Weights of a small transformer language model.
Size: width 576, 6 heads of 96 (1 for keys and values), 41M parameters.
Training: a variant of Muon for these matrices, 336M tokens, 11656 steps.
MLP neurons of a small language model. Each row is named by its layer, matrix (down: output weights) and neuron, and shows model dimensions 320-447. Each number is 128 + 32 x the weight over its row's rms, rounded and kept within 0 to 255.
After each neuron's rows, "fires before" lists the tokens most often just after its 100 highest values on Wikipedia text that the model never trained on.

L5.down734 [156 153 147 121  85 146 146  73 115 157  78 142  98 204  88 106  87  62 141 141 188 147 150 121 112 137 186 122 153 149 112 150  97 130  95 134  86 109 141 162 153 187  69  80 103  91 163 142  90 115 161  95  99  92 153 126  90 155 122 119 133 115 128 121 157 133 196 111  93 176 160 151 140 110 175 113 166 101 204 122 105 145  92 158 141 136 148 139  64 129 169 141 114 175 158 147 105 120  88 152 133 106 147 108  81 147 125  98 110 115 176 127 118 118 133  84  90 114 178 127 147  93  99 141  84 105 115 100]
fires before: " of", " that", "."

L5.down1685 [182  75 123  86 138 159 110  81 121 126 183 146 186 121 150  81 143 127  89 112 149 139 132 117 163 186 159 132 149 125 185  72 110 154 173 184 152  98 175 160 141 126 186 144 108 168 120 149 189  39 144 129  99 140  74 119  79  99 129 151 113 162 170 141 173  39 175 161 104 131 102 164 133 159 104 145  55  86 109 128 131 119 131  89 175 140 201 137 191 129  66  95  55  54 143 147 127 212 124 124 130  98  96 144 156 142  87  78 138 120  81  49 126 152 121 117 127 136 141 153 106 122 111  99 106  94 135 132]
fires before: " ", " May", " been"

L5.down10 [157  77 101 163 184 124 135 106 150 148 145 103 147 124  96  86 146 185  78  97  91 106 155  90 111 167 111  49 147  64 121 141 145 120  90 128 138  99 151 143 145 142  88 101 166 101 148 108 130 164 120 113 141 159 174  99  81 167 133 125 181 134  82 127 139 124  96 100 112 146  95 158 108 149 111 120 119 114 170 124 101 194 154 115  80 179 129 153 164 146 177 143  76 180 183 114 123 121 122 143  98 130 125 128 146 147 125  79 140  80 108 105  96 103 113 108  94 130 128 122 170 140  70  86  71 110  56 113]
fires before: " ", " June", " September", " December", " May"

L5.down1437 [119 123  98 139 133 142 141 145 205 155 131 111 123 101 149 123 136 153 106 147 147 173 100 126  64 129 118 116 139  87 108 112 135 114 110 183 130 104 145 141 116 132 125 152 101 102 115  80 163 112  80 101 134 153 188 152 118 155 128  98 154 105 112  95 160 104 176 115 142  87 130 116  86 112 130 121 153 135  93 170 150 142 152 131 171  45 187 120 124 192 156 142 105 204 117 127 149  97 148  31 138 105 128 175 114 116 107 196  99  91 100 124 170 182  86  72 197 125 102 127 100 166 119 100 116 157 139 152]
fires before: "|"

L5.down1640 [104 135 128 122 135 216 108 154 115 137 113 132 149 174 176 116 113 104 138  60 103 145 151  96 124 116 107 182 106 130 107 126 100 183 121 131 111 115 128  60 126 132 101 124 154 107 120  77 131  96 127 122 168 164 178 175 138 140 111 167 170 188 131 127 107  96 130 181 137 128 111 112 109 176  58  80  73 157 145 115  89 125 142 121 128 113 176  72 135 182  77 112 111 137 110 110  88 103 202  60  70 165 117 116 135  84 134 113 121  96 113  92 155  89 107 155  88 147 138 155 166 161 159 172 140 107 126 149]
fires before: " |", "\n", "–", "|"

L5.down349 [140 196 118 117 158  75  95 124 140 106 152  91  89 131 101 102 144 206 107 109 120 234  40 138 117 155 161 118 144 134 127 147 112 121 145 158  92 159 138 100 147 179 137 167 121  90 109 141 147 122 141 129 124 135 172 127 153  76 144 144 113 152 178  43 174 129 174 158 153 114 177 154 174 145 158 148 124 161 104 120 117  97 155  78  93  94 172 121 105 132 128  83 154  86 137 122 137 116 154 140 122 155  94 156 122  97 130 122 127 140 146 113 118 115 146 107  96 126 122 144 115 129 172 106 127 119 140 141]
fires before: "1", "0", "2", "4", "3", " was"

L5.down727 [138 118  97 117 155 147 104 113 162 172 154  64 136 131 127 116 127 160 156  54 140 139 160 146 147  96 103  34  53 141  96  83 144 153 173 134  95 147  99 126  87 192  84 145 180 155 146  97 133 104 152 109 119  59  81 161 129 154  75 109 130 118 204  71 131 103 134 186 137 100 120 119 141 140  69 124 154  88 165 129  96 154 132 142 136 144 153 137  90 145 131 153 116 179 158 116 130  64 139 152 160 126  82 161 112 108 167 110 158 147 186 108 127  65  97 135 157 118 103  92 172  90 128  94 115  77 133 170]
fires before: ":", ";", " |", "."

L5.down97 [183 158 141  69  71 172 107  87 122 112 127 114 153 204 147 105 112 127 130 104 208 147 140 141 102 118  83 108 133 166 116  84 140 139  96 135 105 101  70 155  72 129 153 126 154 131  98  99 140 133 169  61 134 120 132 174 115 137 141 180 159 174 134  83 132 155  96  87 107 122 151 142 138  53 142 149 128 105 132 176  79 130 144  73 158 174  88 147 150  89  93 100 120 147 125 152 152 144 147 139 138 178  81 143 153 124 127 159  80 147 196  76 162 165  73 143 121  83 176 122 129 140 100 103 181  50 116 185]
fires before: ".", "ate", "ant"

L5.down833 [146 103 185  89 107 122  85 157 121 110  65 146 152  96 150 116  90 137 171 157 107 174 150 133 151 155 163  69  92 140 137 109 122 150 122 110 120 135 102  95 117 145 116 133 107  94  73  92 192 151 127 113 117 126 154 145 154  78 105 149  69 107 118 142 114 250 130 124 166 164  83 150  86 127  81 141 121 112 155  76 129 157  65 101 138 126 158 147 111 134 114 139 144 152 151 129 120  89 115 134 154 128 158  91 171  77 171 146 103 158 135 124 120 127 178 102 101 149 128 187 105 110 115 195 170 143  89 156]
fires before: " to", " "

L5.down605 [150 177 153  92 155 136  83  80  87 138 137 114 130  86 140 142 130 132 102 108  79 157 152  82  78 169 124 122 145 106  72 175  91 101 133 148 103 175  85 105  93 134 113 117 130 140 130  52  99 164 106 130 174 171 150 115 182 168 102 131 146 150  81  96 149 136 171 149  72 198 102 109 106  92 156  95 111 156 161 129 133 123 153  99 177 144 126 166  35 138 123 120  98   0  80 141 135 108 146 129 115 126 112  72 112 142 145 199 116 182 106 116 142 116 165 129 159 121 178 159 102 152 149 136 140 104 104 144]
fires before: "9", "6", "0", "8"

L5.down99 [140 144 113 167 106 128  60  96 165  93 140 125 153 129 170  96 152 141 184 135 152 140 161 152 136 196 125 141 122 118 159 136 158  85 105 126  89 120 120 102  73 166 111 140 174  94 196 149 137 112 111 137  79  80  86  60 138 126 136 192  94 121 133 128  47 171 154 142 153 122  68 137  38 130 141 143 139  94 114 125  87 162 140  94 129 105 149 148 131 138 151 121 125 226 149 136 109 157  93 111 118 100 144  65 118 124 127 132 127  92 116 151 116 148 163 129  35 144 135 163 104 100 217 148  97 160 135 127]
fires before: ",", ".", ".\n\n", " and"

L5.down1017 [108 119 124 120 142 100 163 128 149 121  86  99 116 143 115 107 186 112 138 125  97  82 131 165  95 133 129 117 168 151 137  51 145 130 153 131 120 159 126 115 138 157 119 115 125 119 127 116 130  92 125 184  79 146 162 138 112 153 113 117 100  84 155 130 112 114 138 121 122  79 121 127 114  94 110 128  96 122  64 115 158 143 130 154 142 108 110 125 141 152 163 111 145 255 126 150  89 117 158 157  97 112 122 114 131 120 112 137 203 115 119 149 182 140 146 114 168 155 117 118 126 138 111 112 105  92 189 181]
fires before: "-", " "

L5.down1346 [135 100  43 104 133 105 154 146 104 120 161 148 164 162 116  93  97 115 134 160 115 130 117 123  76 115  46 119 138 146  73 111  80 145  93 122 102 143  76 147  82 100 111 161 156  44 100 132 163  86 133  90 124 159 109 103 155 160  92 153 123 125 218 134 117 154 187 159 112  64 117 149  95 113 120 161 173 124  64 143 106 203 124 162 125  88 118 143  93 157 145 224 136 171 119 137 134 157  75 140 122 146  74 164 110 119 133 163  89 165 160 163 146 113 123 154 150 101 145  98 136 178 137 148  98 124 153 159]
fires before: ".", ".,"

L5.down1604 [131 158 133 136 140 158  96 108 146 132 128 133 140 148 111 152 112  96 132  87 137 157  78 121 145 150  96 126 163 129 171 129 124 173 112 114 121 118 138 111 101 133 143 110 112 143 128 144  81 119 126 124 141 132 148 135  91 119  51 150 136 140  84 157 138 115 119 123 143  93 119 110 117  77 171 141 171 145 157  98 109 163 125 176 136 120 168 121 146 102  71  91  85 119 132 118  98  78 107  76  85 116 134 119  91 160  57 127  99 169 154  80 143 123 108 107 195 150 127 111 158 145 126 134  97 132 149 119]
fires before: "."

L5.down1498 [168 132 134  92  87 124 116 136  95 179  96  83  65 105 100 130 142 115  84 108 193 139  96 110 116 211  95 104 108 112 128 161 128 114 109 115 118 158 156  99 130 130  85 148 131 131 144 148 140 134 114 102  60 137 117 101 150 147  84 121 132 113  97 127 106 137 200 153 107 135 176 115 127 130 105 116 101 152 141  80  61 115 174 111 155 119 125  87 137 178 128 131 127 165 106 100 169 118  84 149  84 167 128 106 148  78  91 153 214 127 150 172  92 118 195 126 144  84 153 138 157 116 111 133 148  99 128 127]
fires before: "4", "3", "5", "2", "6"

L5.down283 [151  90 129 164 174  40  93 147 116 117 117 143 130 117  56 172  96 120 135 107 175 100 149 105 157 167 132 124  73 128 131 128 166  98  97 119 121 112 132 140 166 124 133 110 125 118 147 152 109  43 131  48 111 147 141 170 133 117 140  71 160  97  82 119 118 134 125 164  72 118 138 118 145  41 118 192 179 137  99 202 165  75 130  72 120  39 142 152  72  96 119 131 168 123 164  67 138 155 150 152 116 162 118 161 151 141  81 142 186 135  89 142 127 140 123 135 124 175 138 167 187 159 146  87 167 114 126 161]
fires before: " ", " —"

L5.down1624 [135  78 134  57 171 108 113 118 121 121  99 124 164 130 127 114  75 140 137 155 153 113 123 126  49  87  70 186 182 117  57 156  88 154 101  92 106  99 102 144  90 136  92 117 163 155 118 124  78 164 205 153 100 148 198 160 152 120 171 121  62  97  97 153  74 173 187 130  98 136  80  38 111 129 124 106  79 132 151 140 140 144 130  91 159 127 134 139 157 162  53 120  74 194  94 144 128  94 116 132 166 136 110  80 116 138 111 145 155 102 114 201 101 124 177 148 123 107 137 130 143 156  74 120  99 139 115 124]
fires before: " |", " |\n", " by"

L5.down234 [214 112 145 122 102 140 113 130 177  98 131 144  98 137 173 182 151 121 127 145 172 126 194  89  98 138 114 153 108 170 164 142 140 108 160 169 163 115  68  92  87  84 137  81 101 116 123 164 148 170 160 117 145 169 144 127 114  58 120 152 147  92 157 115 129 168  51 151  52 132 100 135 141 156 187 142  93 106 101 128 143 121 120  70 153 102 128 131 182  67 183 117 124 204 106 101 108 110 111 175 138  94 124 145 165 165  87 152 182 141 120 113 177 132 111 133 112  34 170 119 158  96 142  80 119 132 140 105]
fires before: "5", "4", " ", "6", "3"

L5.down1367 [152  97 129 111  44 105 119 132 107 148  65 189 103  78 161 121 111 169 186 112  92  76 102  79 122 142 125 165 178 140 153 165 113 255 146 131 179 141 181 155 130 135 103 134 131  61  93 137 208 126 125 111 144  69  79 179 153 151 158 160 120 120 111 104  86 128 139 122 156  98 111 110 110 159  93  83  94  83 152  93 182 152  82 156 107  96 157 136  71 124 107 143 190 113 155 128 140  44 101  98 122  85  98 145  82 131 148  86 156  83  87 170 125  88  92  93 151 174 128 158 126 162 156 141 173 176  76 137]
fires before: " ", ",", "0", "195"

L5.down440 [ 87 166 103 119 140  96 128 122 172  66 161 147 112 177 165 190 167 128  92 136 169  75 120 159 177 122 123 124  94 155 168 103 105 149 143 147 105 155 165  76  93 138 111 122 134 154 131 121 115 170 130 117 177 141 133  74 147 152 160 145 132 109  91 160 151  50  94 136 179 173 159 127 163  99 213 109 135 118 137 142 113  50 133 144 116 127 149  91 106 157 124  63 129 163 169 137 119 116 167 144  93 129 180 151  83  88  76 167 119 129 153  97 175 163 111 121 119 142  62 162 101 109  93 132 128 158 169 145]
fires before: " to", " with"

L5.down644 [124 140 114 222 154 145 162 123  94 143 167 181 122 139  94 177 122 126 115 143 136  73  81 147  90 184  86 111 103 104 117 146 160 190  58 136  93 131 123  87 122 125 144  83 109 117 120 163 130 128 164  87 158 152 155 158 131 120 136 153 150 144 159 183 167  49  83 113 155 130 101  71 140 151 108 154 168 127 175 132 169 113 136 197 100 113 132 122  93 149 106  60 129 160 134 114   0  86 150 127 157  87 138 144 123 112 103  84 118 114 176  93 119 114  77 182 156 137 142 106  95 107 143 111 166 121 104 140]
fires before: "|"

L5.down483 [135 146  50 136 139 163 113 110 119  92 139  83 137 113 149 135 105 111 134 185  95 100 169 131 133  84 160 119 160 140 144 118 169 130 171 133 125 124 102  94 131 150 137  82 105 134 122 162 130  98 146 155 113 135  53  56 119 156 137 105 216 174 185 126 123 110 160  58  98 124 122 131 118 146 151 127  87 120 140 134 129 134 142 114 157 127 172 130 136 107  97 115 147 202 139 148 135 152 160  87 122 184 187 142 108 119 178 144 177  77  70 155 119 190  57 123 123 134 132 146  66 152 147 156 123  62 114 123]
fires before: " ", " and"

L5.down1397 [186 105 145 102 111 125 145 107 129  86 158 129 141 134 151  96  69 107  90 144 135 148 113 123 147 166 121 149  54  26  98 132 117 123 128 189 111 157 143 145 137 146 140 137 107 126 169 127 101 101 116  93 192 130 155 153 123 147  94  94  75 106 132 111  90 157 127 131 160 134 148  89  80 125  97 127 133 140 162 119 140 131 163 104 117 160 107 146 154 120  99 127 107  48  86 203 133 104 159 141 103  98  98  95 192 136 168 158 122  69 118 127 189 121 166 112 105  96  98 103 174 143 125 181  84 166 114 125]
fires before: " |", ";", " ="

L5.down375 [ 89 105 108 154 134 150 111 110 169 146 110 113 149  94  61 131 143 137 167 115 134 104 143 166 117 117 165 123 143 125  94 111 126 175 142 105 200 118 114  90 140  98  96 122 135 120  75  98 202 164 115 117 113 134 209 133 143 120 164 159 201 111 204 149 126  65 108 141 125 135 129 100 197  81 178 185  89 119 128 112 106 121 118 156  81 166  82 139 137 156 121  60 179 250 122 110  93 147 139 171  56 144  91  96 138 143 104 155  60 164  93  79 123 141  85 125  85 103 127 103 145  72  98  95  66 150  99 102]
fires before: " ", "202", "200", "199"

L5.down396 [113 160 123  95 121 138 145 102 106  98 153 148  99 130 141 111 133  87 128 111 115 122 148 102 108 170 136 107 119 117 102  69 172 169  74  65 118 130 117 151 139 117  93  88 148 118 179  60  70 151 154 106 110 112 148 124 144 159 122 151 146 101  91  97  78  90 147 146 127 128  94 135  97 119 126 160 139  69 172 106 111 123 205 148 116 103 117  59 152 127 132 133 198  33 113 134 140  57 153 216 124 112 116 132 169 121 107 164 124 159 142 114 116 135  94  88  85 179  78 132  52 114 171  78 137  87 191 145]
fires before: " ", " |", " |\n", "|"

L5.down1461 [125  84 143  95 136  79 126 159 141  94 101 120  90 102 196 173 148 122 146  63 114 102 124 126 158 116  71  94 103 132 102 100 219 137  95 139 142 173 119 132  92 154 107 115  96 116 141  96  75 127  89 160 111 130 113 123 121 178  41 150 100 180 106 167  87 120 127 165 137 165 139 119 124 122 105 138 122  93 100 161 124 168  94 103  96 138 130 221 138  74 151  75 172  72 112 130 167  84 131 110 128 117  95 134 132 133 142 116 129 157 136  91 106 111  92 175 161 121  90  82 103 133 121 133 187 126 122 170]
fires before: " ", ".", " of"

L5.down1358 [152  92 141 162 140 145 149 102 111 123 113 153 129 140 104 156 108 132  92 130 156 153 206  94 123  99 195 170  64 125 136  94  78 149 105 141 174  60 111 108 101  77 114 115 158 158  80 110 112 189 171 141 147  68 159 142 140  88 133  92 164 115 115 163  97 136 111 134 164  58  95 131  93 168 189 155 136 162  94 153 126 118 164 134  97 174 167 117 151 163 161 122 122  89  86 178 149 139 119 135  97 121 118 118 129 144 132 148 128 154 167 137  82 139 143 140  93 103 147  85 108 124 109  90 133  70 178  94]
fires before: " ", " +", " −"

L5.down86 [122 128 103 179 100 115 102  72 113 110 139 152 118 105 130 128 157  72 134 130 175 158 117 131 147  97 103 160 119  74 134 172 123 114  34  75 112 102 135 183 128  80 133  94 119  99 164 168 108 152 101 110 179 147  70 106  99 177 144 111 155 119 119 141 111 167 141 112  87 109 121 116 116 167  82 148 107 134 133  80 124 168 118 172  83  59 225 153 138 105  86 132 110 123  86 132 150 119 152 158 108 142 128 111 112 147 172 170 171  99 109 137 165 147 162  92 162 124 149 156 136 133 140 191 134 162 123 118]
fires before: "9", "6", "7", "8", " the"

L5.down437 [112 117 141 157 163 171 115 107 125 108 110 133 163 159 115 124 150 138 115 125  86 107 135 135 139 113 134 113  86  87 160 185 211 124 168  93 199 114 132 102 114 102 162 176 172 166 166 137  96 101 196 185 177 112 187 115 136  91 184 144 121 153 181 192  63 132 120  98 140 137 117 154 104 159 138 138 153 126 100 226  99 109 138 136 172 131 173 155 103 178  93  85 129 145 110 219 149 120 122 170 105  93 133 103 166 119 148 107 242 155 127 124 130 112 113 105 138 103 139 114 137 137 152 124 136 145 145 117]
fires before: " ", " −", " %"

L5.down1605 [172 110 150 213 137  96 107 170 125 155 117 161 139 146 125 116 140 177 187  98 116 121 107  53 142 133 148 131 163 187 151  87  89 164  90 132 102 148 157 155 180  89 132 192 155  94 108  78 147 110 154 104 146 112 141 139 138 139 164  69  88 172 169 150 140 132 129 189 114 116 146  88 166 145 130 124 174 100 147 142 153 123 126 127 139 132  91 138 124 139 117 143 147 104 129 151  75 140 156 146  96 112 126 170  82 125 229 102 106 145 142 134 125 165  85 152 190 113 124 134 169 115 136 127 123 119 130  95]
fires before: " ", "7"

L5.down1282 [100 152 151 102 140 157 109 117 144  77 148 176 125 124 125 111 167 112 151 115 129 152 133 113 150 157 142  95  94 128 130 143 178 111 138 137  96 137  79 138 159 131 105  85 132 112 166 105  96  84 125 148  96  91 177 114 147 180 113 157  16 120  52 147 139  77 122 111 143 120 135  70 140 165 138  70 122  63 172 142 146 136 153  98 155 154 162 185  81 207 139 127 144 193 149 106 109 108 194 100 132 123  79  71  62  84 127 159  85  91 169 157  98 134 130 130 110 150 145  96  91 160 142 130 111 105 158 138]
fires before: "."

L5.down426 [154 124 136 157 130 144 111 125  96 136  60 100 175  95 114 140 175 196 135 103 174  97  32 122 150 126 129 142 108 106 147 105  99 128  93  52 174 125 104 166 158 157 138 164 159  59  88 155 132 159  86 132 101 213  99 149 104 116 160 163 114 123 159 166 110  77 141 173 159 143 151 114  53  81 148 129 147 122 160 116 119 144  90  62 144 146 110 141 158  79 118 146  69  91  91  78 163 180 175 100 140  88 164 100 137 138 151 146 124 116  78 147 172 126  67 110 110 102 112 112  88 121 141  97 112 138 101 153]
fires before: " "

L5.down434 [175 120 153  86 103 187 148 141  72  85 132 216  75 102 115 166 182 121 122 119 123  87 136 125 143 188 169 106  87  95 152 162 141 145 122 131  98  96 143 137 145 165 157 127 174 149 168 128 147 116 144 144 108 105 108 100 173 109 197 176 181 130 133 114 154 122 135 180 144 141 127  82 130 152 112 151 110 108 155 163 160  89 170 145 111 108  85 136 153 142 133 139 120  93 125 116 118 137 171 158 113 184 139 128 121 143 147 108 140  94 140 123 136  99 108 166 116 132  98  73 126 107 132 110 158  86 161 151]
fires before: " |\n", "\n", " |", " file"

L5.down945 [185 161 185 119 164 139  89 146 127 136  96 118 116 103 130 126 124 151 152 157 149 142 103 127  96 121 164 191  88  60 159 112 150  96 160 109  76 167 128 114 117 164 128  54  67 133 144  99 162  90  66 133 113 129 116 208  85  80  85 121 146 144  94 103 135 214 124 113  92 131 119 174 114 128  65 112 115 176 112 174 117 157 130 138 156  93 124 119 187  72 133  56  91 163 126 103 148 150 150  96 123 131 111 203  89 115  92  66 119 114 109  87 107 109  96 203 164 145 111 125 149  57 113 162 128 127 122 195]
fires before: "|"

L5.down1318 [ 91 190 132 194 132 135 133 174 104  98  85  80 173 118 138 138 163 167 140 130 142 188 160 100 102 125 128 100 161 119 178 162 115 121 138 129 127 132 142  98 126 160 120 123 156  90 124 147  71 156 155 112  85 108 100 146  99 113 176  96  47  58 125 123  97 136 156 113 103  99  98 107 145 162 114 118  83 142 121 187 134 129 134  80  98 147 136 153  96 116  93  94 114 219 116 143  97 169 145 140 128 158 134 156 169 128 130 111 110 135 111 107 154 133 120  83 144 134 122 159  70 138 170 142 131 116  94 101]
fires before: " "

L5.down1702 [154 185 127 142 126  84 110 102 115 124 126 110  91 111 159  93 125 170 124 173 122 145 136 103  93 135 167  59 114  88 107 159 176 147 144 141 134 126 158 149 119 116 141 110 127  76 123 155 212 124 165 124 126  69 136 105 107 159  82  93 212 144  65  99 136 149 126 130 124 141 129  89 136  85 152 143 149 136 138 161 108 176 173 153 146 110 224 115 141 141 189 100 118  61 137 109 137 137 134 152 131 123 154  83 137  86  97 194  80 136 147 141 103  90 117 139 131 107 163 111 125 106 161 115  99 111  82 172]
fires before: "|"